Weights of a small GPT-style language model, trained from scratch on English Wikipedia.
Size: 12 layers, width 768, 8 heads of 96, vocabulary 32768, 110M parameters.
Architecture: RMSNorm before each block, no biases in attention or MLP, tied embeddings, normalized queries and keys.
Training: a variant of Muon for these matrices, 981M tokens.
MLP neurons of a small language model. Each row is named by its layer, matrix (up: input weights; down: output weights) and neuron, and shows model dimensions 304-367. Each number is 200 + 20 x the weight over its row's rms, rounded and kept within 0 to 999.
After each neuron's rows is what it responds to, as a language model described it from the Wikipedia text at the highest values.

L4.up1492,175,212,148,202,197,200,182,212,179,195,207,176,228,204,180,181,206,191,188,185,180,200,174,226,195,201,221,196,183,212,212,212,219,233,187,207,174,156,188,182,170,194,172,205,203,183,211,208,197,187,168,226,189,224,179,186,213,175,178,184,168,173,209,234
L4.down1492,211,217,193,239,233,195,210,229,176,176,206,236,225,218,213,157,186,214,200,222,227,198,200,218,181,224,179,172,190,219,214,227,176,212,180,187,165,215,211,216,235,191,216,229,198,222,186,199,212,180,228,185,210,189,200,206,223,202,226,216,216,192,197,217
Main verb or linking preposition right after a person or organization name in biographical and company text, e.g. Aon acquired, Dunn is, Gladstone became.

L2.up1033,212,181,217,188,220,180,187,220,199,245,169,170,220,213,193,213,177,215,194,212,191,180,201,191,209,234,249,211,242,207,192,191,207,193,213,158,254,190,168,187,192,201,186,182,200,219,186,220,186,187,196,204,213,177,202,178,210,173,159,165,196,209,213,240
L2.down1033,195,155,196,206,208,211,190,188,206,208,174,214,189,177,212,205,209,194,182,167,175,196,193,215,198,176,236,245,172,230,211,185,181,198,200,224,182,198,221,211,174,188,219,191,190,192,207,180,220,207,199,221,186,206,208,211,199,214,198,184,195,210,207,237
Mainly "of" right after a number plus time or amount noun (months of training, years of age), plus pipes after table headers like Score.

L2.up448,209,205,219,201,202,190,181,239,206,205,220,194,200,207,223,203,205,198,211,198,225,184,203,203,183,204,198,224,221,211,191,194,211,210,165,202,193,175,184,240,212,192,196,215,201,225,177,220,219,171,171,170,176,201,210,216,201,197,185,233,199,178,172,209
L2.down448,193,192,199,203,207,201,214,192,207,152,199,224,208,202,166,198,208,165,199,230,155,210,160,210,224,186,196,205,156,222,228,157,192,185,221,193,199,209,210,161,186,206,185,189,189,220,202,191,184,250,235,195,217,220,231,218,220,217,199,237,142,179,195,199
The main verb right after a sentence-initial proper-name subject, usually a surname, in biographies: has, was, expanded; also goal minutes after scorer names.

L2.up1581,208,254,216,220,192,175,199,224,242,237,190,190,192,211,210,156,196,202,187,178,224,223,168,226,190,236,178,216,208,204,226,208,178,187,201,217,197,180,215,190,190,162,234,214,205,180,186,178,201,171,207,189,194,206,220,190,212,186,196,205,194,248,177,225
L2.down1581,199,183,210,211,189,199,220,188,206,206,187,183,205,178,214,183,205,217,174,191,232,220,219,186,209,217,206,173,217,189,221,198,211,157,219,172,201,214,236,209,185,188,221,205,186,192,206,201,216,227,229,185,200,196,208,192,176,219,234,205,215,208,259,183
Word-internal pieces, mostly j after a consonant in foreign names (L-j-ubinka, Og-n-j-en, Uj-j-ain, Ad-j-acent), plus pipe separators in wiki tables.

L7.up746,229,208,194,218,190,227,244,207,174,212,203,200,171,192,164,193,188,181,214,187,170,229,213,186,216,182,182,170,217,200,231,185,189,211,172,213,172,181,140,199,211,248,218,188,172,207,203,241,189,177,193,187,229,198,215,209,212,212,168,217,213,199,209,197
L7.down746,208,217,163,163,207,237,219,201,238,197,194,192,195,209,187,182,196,193,185,197,214,170,220,232,199,207,205,167,174,191,197,231,220,169,210,153,188,183,254,177,195,188,204,207,195,228,185,193,236,203,217,185,206,184,191,213,202,203,200,216,191,167,209,196
Articles (the, a, an) opening a noun phrase that states something's status or role, after "regarded as", "played", "one of" or "known as", e.g. "regarded as the centre", "played a critical role".

L2.up962,209,222,199,196,193,215,216,226,189,218,190,190,215,221,166,204,176,186,222,220,207,222,236,195,208,228,216,247,166,223,194,195,199,191,213,199,192,181,203,200,163,171,160,197,213,189,178,236,198,177,192,204,217,232,191,211,237,198,194,186,196,202,199,220
L2.down962,181,199,186,194,155,193,189,182,187,185,222,207,184,248,205,174,192,198,171,198,175,188,203,191,195,224,185,188,173,191,224,226,197,207,227,162,194,215,193,192,246,198,198,167,193,175,186,172,233,240,203,179,189,211,201,187,182,237,197,180,201,245,217,174
Short word pieces inside rare or foreign proper names and uncommon words, e.g. the h in Sesshū or Udhay, the in in Hermione or Le Guin, and the v in rendezvoused.

L7.up2830,169,196,214,211,190,209,198,188,180,183,185,184,190,213,232,179,202,193,224,121,179,189,171,180,184,191,237,222,200,188,200,191,197,175,218,214,185,212,184,222,178,217,239,142,236,213,202,203,190,192,204,191,190,209,214,196,219,207,231,181,173,169,208,181
L7.down2830,205,192,195,220,196,171,188,223,205,200,206,182,226,196,197,190,197,181,215,198,227,201,189,186,197,210,241,206,203,197,221,236,183,205,176,197,197,228,172,214,168,172,233,206,167,184,164,193,270,177,216,168,220,207,188,179,210,197,224,232,229,222,193,180
Commas, often fused to a word's last piece (troubles, mantra, infantry), that end a noun phrase or appositive and lead into and, which, who.

L4.up1073,202,193,209,181,206,204,212,236,212,197,239,220,173,173,188,188,219,183,199,201,183,198,182,203,179,207,205,210,239,182,164,217,204,206,217,180,175,242,224,206,199,220,195,188,217,176,187,198,219,183,197,187,223,173,222,212,202,227,202,162,208,223,163,186
L4.down1073,199,194,211,197,211,238,189,190,169,227,231,205,189,204,170,202,181,233,227,210,190,257,177,220,213,227,227,202,180,184,185,200,223,221,186,202,206,198,230,196,201,213,198,134,197,224,226,212,200,201,189,206,212,215,177,218,200,178,200,185,189,168,154,234
First token of a new segment after a line break, colon, dash or table pipe, e.g. paragraph newlines, " A" after "Songs:", German "zum"/"Zur".

L7.up486,224,205,190,196,153,239,198,175,164,210,173,224,213,197,189,192,199,207,213,189,180,204,180,211,193,192,207,231,238,191,202,203,221,191,184,160,173,257,176,199,193,197,204,211,200,230,222,183,234,239,214,222,164,191,175,195,210,207,210,214,200,164,196,171
L7.down486,198,192,185,205,211,195,183,179,209,186,196,215,228,174,206,199,200,240,202,178,140,203,200,246,220,180,199,202,146,168,190,206,157,204,180,197,227,154,183,205,251,191,183,184,190,235,187,186,189,236,196,216,205,181,194,183,175,179,161,195,213,194,233,182
Mostly "the" after was, became, or one of, opening a superlative or ranking phrase such as the most, the youngest, the largest, the first; also appositive "the" naming a role.

L2.up158,239,210,203,180,180,171,192,223,199,211,206,217,183,184,186,176,215,162,194,194,246,212,187,178,202,209,220,206,196,179,219,206,241,208,217,179,211,172,181,195,215,178,247,204,222,201,188,199,170,215,199,218,216,229,185,202,207,189,200,201,198,196,180,186
L2.down158,148,194,207,203,211,192,211,170,214,178,199,229,260,202,230,203,197,183,192,179,180,176,220,210,190,196,217,214,201,200,175,194,208,236,203,201,198,211,232,195,209,225,192,197,179,165,182,193,186,188,203,234,225,214,217,186,207,195,146,184,245,171,219,189
Short word-piece tokens, often a vowel or a vowel plus a consonant, coming right after a word's opening letters and in the middle of splitting it, e.g. t-et-racyclic, St-ir, Frost-y, Tur-in.

L7.up2194,168,212,214,168,244,196,189,215,184,184,175,197,171,206,207,211,172,201,169,193,185,216,191,226,263,234,217,190,183,179,212,174,196,213,200,192,193,172,208,198,209,175,199,220,225,216,218,191,226,210,146,218,211,181,177,193,214,203,179,196,193,201,196,204
L7.down2194,186,216,194,210,189,157,188,195,230,181,203,186,212,203,235,232,221,184,168,229,153,205,201,218,232,217,175,201,241,220,246,173,187,236,179,154,211,188,205,237,199,192,205,207,219,205,207,253,175,180,231,231,216,193,200,181,178,195,204,187,216,196,196,209
Word starts about sports, mascots and leisure (Team, Masc-ot, Golf, water sports, Recreational, extracurricular, bathing), often as infobox or table field labels.

L7.up1692,217,191,204,182,183,193,199,196,195,231,188,213,200,209,198,211,146,191,250,170,176,219,198,208,227,192,164,180,201,172,218,221,172,211,151,202,210,218,227,214,189,209,196,197,248,204,205,206,194,194,184,182,204,226,213,173,190,199,209,248,211,226,199,194
L7.down1692,202,201,190,217,184,193,160,245,178,193,214,220,197,176,170,214,193,177,199,231,160,205,169,246,213,206,198,167,179,180,190,232,187,212,199,196,167,202,199,200,220,180,215,209,192,178,177,169,193,195,206,175,206,208,174,158,186,190,192,224,212,190,161,234
Mostly "or" (also "and", "than", "as") joining two alternative words inside titles and phrases, e.g. Live Free or Die, rarer or new, buy or lease.

L2.up1614,211,213,199,191,180,225,198,219,191,191,220,208,172,191,183,175,233,179,184,197,180,227,241,189,226,167,156,213,210,208,217,228,225,180,204,209,143,189,224,212,195,229,232,204,235,208,221,207,224,192,161,217,256,209,194,213,186,228,181,209,169,189,201,208
L2.down1614,157,216,238,208,222,149,225,192,200,228,179,177,193,236,186,213,213,198,196,237,237,222,179,168,224,219,186,200,188,196,199,166,175,171,246,211,207,212,204,237,212,223,188,249,158,243,214,194,195,198,199,267,209,187,168,206,209,175,195,168,217,201,221,200
Short subword pieces inside proper names split into several tokens, often just after a first chunk like Ter, Tar, Gar: Ter-i, Lor-o, Gar-za.

L4.up2985,224,233,198,199,199,187,216,221,198,204,238,188,204,206,214,164,206,231,225,197,202,184,194,218,157,231,195,206,172,196,159,207,214,192,232,195,214,206,220,193,210,175,200,238,210,230,242,174,195,224,227,189,166,257,177,207,187,191,210,199,203,211,188,206
L4.down2985,181,191,197,224,214,218,201,207,215,172,196,200,213,184,184,188,230,218,167,192,166,230,215,217,197,206,224,201,166,188,206,181,171,214,203,206,211,180,222,234,213,227,203,215,178,183,211,204,253,229,203,207,205,187,188,182,140,195,228,221,186,206,216,215
Verbs of estimating, reporting or aiming that expect a following to/that/at (estimated, reported, seemed, aimed, peaking), plus the pipe after a date in sports-schedule tables.

L4.up245,209,182,219,223,192,231,229,174,208,219,189,216,218,209,212,191,193,267,149,129,201,222,180,180,199,151,202,198,188,198,193,197,218,230,251,205,187,201,185,167,203,203,211,167,226,231,206,181,174,203,194,156,246,192,216,217,216,205,239,153,186,197,218,190
L4.down245,215,199,221,175,197,200,176,186,202,161,184,200,199,187,211,187,211,198,245,248,210,181,197,213,193,184,193,177,206,217,221,185,220,204,180,236,199,223,200,199,186,197,212,202,180,192,179,232,247,226,208,226,188,194,194,179,171,171,194,202,188,200,195,182
Commas, sometimes fused to a word's final piece, plus some colons, closing a phrase mid-sentence, e.g. Canarsie, Brooklyn, / kosher, / ASN:.

L7.up1538,220,170,208,200,189,184,255,177,181,194,208,186,202,208,179,183,227,223,170,207,193,208,193,217,198,193,190,242,227,219,193,175,215,196,184,206,204,213,177,203,204,184,206,193,215,209,193,212,180,172,174,165,210,237,226,177,183,197,188,172,215,194,231,206
L7.down1538,185,188,214,209,207,229,199,184,230,183,223,211,225,202,186,237,227,188,191,229,193,214,222,219,238,202,228,161,207,235,184,197,190,185,194,222,178,165,173,172,194,171,191,187,194,178,183,195,239,204,201,216,204,214,197,216,200,236,229,188,190,225,210,216
Copulas and role-introducing words right after a person subject in biographies, such as was in "he was elected", became the, was also, as.

L4.up1030,190,218,235,214,205,187,183,224,241,175,191,205,198,210,184,197,236,204,233,204,194,192,180,242,209,199,137,201,176,195,198,192,199,223,176,172,182,203,197,201,180,185,184,206,199,219,238,203,193,211,184,194,205,197,243,220,183,143,226,186,174,211,199,193
L4.down1030,217,210,214,225,211,212,230,213,230,174,197,228,166,207,231,178,221,188,227,163,179,222,213,192,221,203,199,216,197,196,180,223,201,194,188,210,182,178,213,209,208,188,204,170,173,196,197,218,169,190,196,184,237,193,163,157,219,182,226,181,220,192,207,221
Word pieces in the middle of rare proper nouns, mostly foreign place names and surnames, e.g. U-pton, Vor-on-in, Ponte-ved-ra, Born-e-o; occasionally table cells or headings.

L4.up1791,204,189,227,193,184,184,188,164,209,212,216,205,205,185,196,185,189,159,202,221,197,192,243,226,228,182,190,186,202,194,224,186,197,201,208,213,232,188,205,155,177,201,203,180,216,193,157,186,187,188,235,185,223,196,203,225,225,182,176,188,208,203,212,212
L4.down1791,167,231,198,186,203,226,206,231,195,210,207,216,231,210,204,196,207,227,217,204,179,229,212,202,201,194,198,197,214,171,179,205,199,172,194,146,181,230,194,200,196,198,220,196,194,210,193,181,216,187,228,213,193,208,213,206,203,193,233,171,182,187,235,227
Short subword pieces right after a word's first letter or two, esp. after w/th, such as w-ind, w-id-th, th-y-roid, Sw-ig-ert.

L2.up1616,179,208,174,190,210,208,212,211,173,207,217,226,212,209,174,180,167,194,198,191,190,194,200,199,232,191,240,171,217,192,199,217,239,197,198,184,214,215,195,179,216,237,197,205,198,211,209,191,198,187,205,218,197,208,222,221,193,204,195,199,233,215,193,197
L2.down1616,219,217,186,199,195,185,181,210,184,174,190,215,222,187,220,168,202,209,215,205,201,208,199,213,187,207,229,202,170,183,192,202,176,216,163,216,188,175,188,195,197,185,195,188,221,213,206,206,216,208,202,190,181,180,231,193,162,211,219,180,187,182,247,229
Mainly "the" after partitive phrases like "one of", "some of", "many of", before a superlative or ranking (one of the largest, best-known); weaker on possessive 's and on copulas like were, became, are.

L2.up1811,180,151,213,188,195,205,210,166,201,169,205,221,208,253,197,173,183,250,177,228,208,207,168,208,204,185,218,228,215,192,230,177,236,190,237,227,242,182,231,193,236,180,195,197,213,213,207,237,206,212,225,213,246,191,208,236,200,208,197,191,202,176,191,181
L2.down1811,200,180,183,165,189,196,194,171,194,191,208,194,188,151,204,207,201,173,200,189,212,191,234,205,220,151,226,206,183,187,238,217,217,226,180,222,217,193,247,167,222,231,182,192,211,199,194,181,175,211,221,203,238,216,199,194,181,242,186,201,225,201,243,224
The first word of a relative clause after which, who, that, where, what, often auxiliaries: what was, who is, which had; also table pipes.

L2.up145,228,188,188,178,151,203,163,201,222,161,226,178,150,168,175,238,234,201,195,173,202,230,181,212,187,191,189,244,202,204,224,190,224,227,195,186,193,198,178,218,190,208,173,201,193,186,169,226,197,185,181,181,199,239,197,214,212,176,209,235,200,185,197,187
L2.down145,199,173,181,173,193,194,217,164,180,191,188,188,193,183,213,160,200,180,190,211,199,201,211,193,205,173,198,217,183,237,239,196,190,155,191,198,225,171,162,191,167,183,164,193,204,180,207,208,188,237,190,175,219,183,235,189,187,227,215,157,213,184,167,213
Function words like of, the, at, on inside multi-word proper names and titles, e.g. Lord of the Rings, Barber of Seville, Order of the.

L2.up677,195,223,200,187,207,215,201,232,210,208,220,184,184,209,173,200,201,179,202,215,181,210,204,197,177,216,194,210,195,176,174,189,206,192,214,215,220,191,194,196,201,205,222,196,205,174,221,171,218,193,208,162,186,191,166,216,187,158,217,184,225,232,202,219
L2.down677,211,188,206,216,212,192,185,201,180,215,193,186,209,179,188,239,230,208,217,170,198,253,188,224,204,209,216,222,182,160,188,202,208,185,229,209,213,188,190,206,185,213,219,221,184,207,219,191,212,181,156,231,245,216,195,252,225,194,222,187,206,215,209,202
Mostly "of" after nouns like sort, state, area, topic, and the article "a" before evaluative words (a frustrating, 'a little'); also scattered name fragments.

L4.up1846,159,187,199,180,203,174,196,220,216,200,197,218,229,213,184,228,182,172,205,180,185,176,197,161,203,201,182,222,192,214,206,180,190,164,210,199,185,164,216,205,202,189,224,188,196,185,217,215,183,187,188,213,165,201,211,194,169,228,210,190,199,208,170,189
L4.down1846,214,175,211,214,194,224,175,211,175,182,240,228,179,203,196,194,207,191,190,220,225,175,189,221,210,205,207,190,192,198,180,200,224,177,188,178,171,197,182,194,177,184,238,179,185,200,200,222,187,229,196,205,187,189,185,206,200,174,203,178,167,145,168,199
Two groups: word-internal pieces of names or rare words (Al-Khateeb, Charlie, cedar, jangly), and "the"/"is" after of, as or formerly.

L2.up339,201,205,171,188,191,220,214,213,228,214,192,205,218,213,187,234,209,190,187,172,194,190,194,196,149,190,168,176,203,167,199,187,167,172,177,189,193,222,206,197,184,205,194,205,224,191,205,203,208,164,196,193,162,156,194,185,240,191,203,203,181,170,202,196
L2.down339,225,210,227,201,207,213,182,180,175,176,209,189,210,187,208,138,209,211,205,187,180,218,210,176,193,181,187,188,165,215,189,161,221,231,229,224,225,210,215,166,165,182,215,216,177,169,223,190,186,237,195,201,219,205,213,201,193,205,210,188,211,180,214,199
Commas in running prose, often merged with a word's last piece (Thol-en, surg-ery, 181-4), ending a phrase before and, which, who or an appositive.

L7.up1666,189,192,208,154,188,200,204,196,209,190,255,215,169,218,176,221,212,205,157,179,208,202,201,214,190,207,205,190,161,180,168,183,158,203,171,210,216,198,187,211,201,179,192,199,206,230,176,176,214,235,185,188,218,224,200,192,241,242,191,195,188,210,215,190
L7.down1666,198,165,238,192,181,226,201,207,153,209,241,234,197,195,222,189,180,203,213,176,201,202,210,246,206,176,218,194,188,191,224,208,208,193,174,228,178,168,179,202,215,203,190,193,175,179,215,250,208,207,219,162,187,182,215,160,206,200,157,194,187,181,189,184
Gerund and -ing word endings in noun phrases and titles (Mourning, folding, bathing), plus function words inside titles, including German zum/Die and English and/the.

L7.up1455,210,208,202,186,199,169,218,204,193,205,173,201,189,187,205,193,235,207,181,180,209,193,200,213,183,184,208,208,186,196,186,174,185,200,212,185,180,202,170,172,237,166,230,154,230,202,208,229,161,227,178,202,224,182,171,224,227,176,172,245,212,188,166,187
L7.down1455,197,212,211,261,189,187,208,225,200,200,205,229,180,168,175,226,225,229,221,227,192,214,251,204,177,180,201,184,195,227,216,211,202,186,195,200,215,211,208,197,228,210,218,206,196,219,194,194,211,208,203,180,211,181,188,205,262,206,179,175,209,213,177,208
Words inside multiword institution or title names, usually right after "of" (University of the, Institute of Management), plus name word-pieces and table pipes.

L7.up1212,206,234,224,229,219,197,242,171,183,205,185,182,208,190,178,176,212,193,184,194,174,197,191,242,185,204,187,173,210,209,163,206,237,197,208,246,203,183,208,194,219,189,177,197,214,210,212,206,201,236,217,190,189,241,205,211,192,212,202,212,195,216,175,196
L7.down1212,176,227,208,202,205,185,202,192,186,206,178,203,203,179,155,235,194,205,222,186,203,210,198,237,210,206,205,197,198,184,169,167,203,180,189,224,200,205,167,194,229,175,207,220,183,169,206,187,219,194,194,209,205,208,181,229,212,177,217,200,189,252,175,233
Inner pieces of words split into several tokens, often doubled consonants, e.g. z-omb-ies, Pop-p-ies, je-opard-izing, cle-av-age; rarely whole words such as had or into.

L4.up854,195,200,188,189,206,213,210,171,219,184,220,250,219,195,207,174,212,209,194,164,221,205,208,190,177,192,205,175,202,214,195,188,163,197,168,227,213,207,196,210,203,179,208,187,183,198,182,190,204,215,211,218,222,200,198,190,233,208,165,203,188,200,205,171
L4.down854,231,206,207,221,197,163,240,235,198,190,172,202,194,158,178,169,206,186,214,183,205,194,188,166,187,196,205,204,213,188,210,186,199,141,208,228,187,177,212,193,203,177,199,184,200,193,167,213,201,183,171,173,202,169,202,229,217,225,222,223,218,176,214,255
Tokens mid-way through multiword proper names and titles, mostly connectors like of/in/the or later word pieces, e.g. Pirates of Penzance, Perpetual.

L4.up1804,217,209,196,227,220,223,223,205,168,208,207,214,190,180,193,193,219,134,164,181,190,228,213,211,227,158,213,180,180,222,208,209,210,200,182,223,204,174,191,222,194,174,194,229,192,204,213,201,189,222,231,183,192,166,176,197,220,176,187,168,196,202,173,183
L4.down1804,219,205,193,201,173,203,210,210,226,181,158,191,195,177,215,185,184,240,197,196,223,219,227,232,211,195,199,165,190,188,227,225,208,185,218,172,177,175,225,239,163,199,193,207,216,208,209,177,220,200,184,208,200,194,185,194,190,192,283,195,217,191,233,231
Mid-word fragments after an initial consonant cluster (spr-ink, Sm-ol, shoem-ak), plus "of"/"and"/"includes" after durations, ages or counts.

L2.up1878,216,202,203,176,193,154,172,239,193,205,210,170,221,217,173,205,208,209,183,231,216,163,167,214,158,197,174,218,150,184,204,188,199,206,218,182,170,259,220,219,204,233,143,179,175,225,163,215,196,219,235,209,211,190,179,210,200,210,190,198,239,177,174,243
L2.down1878,213,203,183,182,222,199,194,209,192,204,208,221,189,161,174,184,212,213,155,209,207,195,191,195,196,219,207,202,193,189,181,186,191,223,214,214,189,220,208,197,213,217,205,186,220,174,196,208,219,191,204,199,196,179,261,192,169,210,190,220,209,194,222,201
Final piece of multiword field labels in infobox-style lists, often with the colon (Time zone:, Home stadium:, Highest ranking:), plus weaker mid-word fragments like acy, odes.

L4.up1321,185,212,230,187,192,212,189,195,199,198,206,185,201,206,221,228,210,185,180,182,227,215,186,246,236,205,206,203,203,189,203,231,197,217,197,168,202,213,222,229,206,201,197,171,207,207,189,214,205,214,177,181,198,181,186,221,186,217,232,218,190,213,179,212
L4.down1321,197,198,205,207,197,204,181,214,218,157,187,179,215,200,198,209,200,243,177,186,213,210,204,232,206,180,191,231,194,154,161,209,202,206,194,200,230,196,214,219,218,174,189,209,206,204,175,223,230,178,226,209,228,191,231,184,199,177,203,199,191,232,202,202
First word-pieces of field labels and section headings in structured text, such as Propulsion: or Religion in infobox dash lists, and Seeds or Books after ==; weaker on words mid-prose (Algeria, altar, equipment).

L4.up1432,217,207,170,204,206,174,166,197,170,220,187,177,224,194,186,192,205,158,218,189,193,188,203,175,199,208,193,201,201,185,175,215,205,179,173,206,182,197,227,196,168,234,206,182,188,208,188,221,154,202,214,192,232,209,214,191,181,159,200,195,214,206,211,192
L4.down1432,188,182,173,181,204,223,170,199,152,199,222,170,202,199,165,183,162,224,155,189,195,190,179,202,175,208,210,183,212,203,229,218,185,237,219,209,167,212,207,184,213,218,166,188,233,197,211,174,206,223,187,187,207,200,211,231,175,182,169,219,198,220,209,190
Mostly " or" joining alternative names, terms or values (stone or flower, 7th or early 8th century), and "or"/"May"/"all" as word-start pieces (oratorio, oranges, Mayor).

L7.up1119,212,188,230,188,204,215,224,186,165,219,211,206,210,206,196,190,218,201,195,193,237,178,181,212,184,219,166,173,198,215,181,216,231,200,222,249,183,182,169,221,176,217,195,203,195,166,189,196,231,177,221,201,174,236,238,197,200,191,207,196,178,192,168,209
L7.down1119,180,194,174,192,223,162,214,182,201,204,238,184,187,214,188,216,170,205,178,167,192,205,157,164,182,229,219,212,181,251,221,186,190,219,207,206,188,224,184,213,210,188,187,207,208,190,203,200,242,186,228,181,176,181,227,167,188,165,200,178,154,211,191,257
Tokens just before an opponent or team name in sports tables and match text, like the pipe after a kickoff time, against, vs, at.

L7.up1288,225,212,218,206,232,196,249,198,203,212,200,224,212,228,203,188,212,214,230,199,180,196,204,218,205,184,158,213,208,201,236,204,191,202,210,196,224,206,196,191,192,208,190,173,194,229,173,178,159,193,202,187,182,202,212,174,202,210,172,195,188,244,203,208
L7.down1288,206,186,199,200,197,209,215,187,188,198,216,234,216,215,213,199,187,236,206,185,200,193,169,232,230,197,210,154,207,189,248,203,214,214,170,190,225,208,197,214,198,194,190,177,191,257,171,190,195,205,199,178,219,197,182,221,239,220,182,208,230,189,208,204
Middle pieces of split words, often a vowel-led chunk after an opening consonant cluster, such as Tr-oub-le, z-omb-ies, M-emb-ranes, Győ-r, plus scattered whole words in tables and proper names.

L4.up2102,231,213,205,167,178,216,214,196,185,213,199,189,192,168,194,175,164,183,145,187,199,214,207,207,216,204,216,185,186,171,178,193,204,210,198,176,185,204,240,215,186,232,208,209,189,196,163,227,225,168,213,203,205,189,180,211,190,195,195,236,182,216,189,216
L4.down2102,237,186,212,214,220,183,186,169,197,206,185,199,187,189,205,172,227,167,202,229,204,179,195,168,215,199,174,220,173,209,199,246,185,219,212,206,200,186,192,189,198,196,211,227,204,158,179,181,234,200,213,181,224,207,229,184,180,185,211,188,193,205,186,177
Middle pieces of rare or foreign words split into fragments (sign-all-ing, gend-arm-es, Tomi-ñ-o), plus short cell tokens right after pipes in sports and stat tables (3P%, September 2).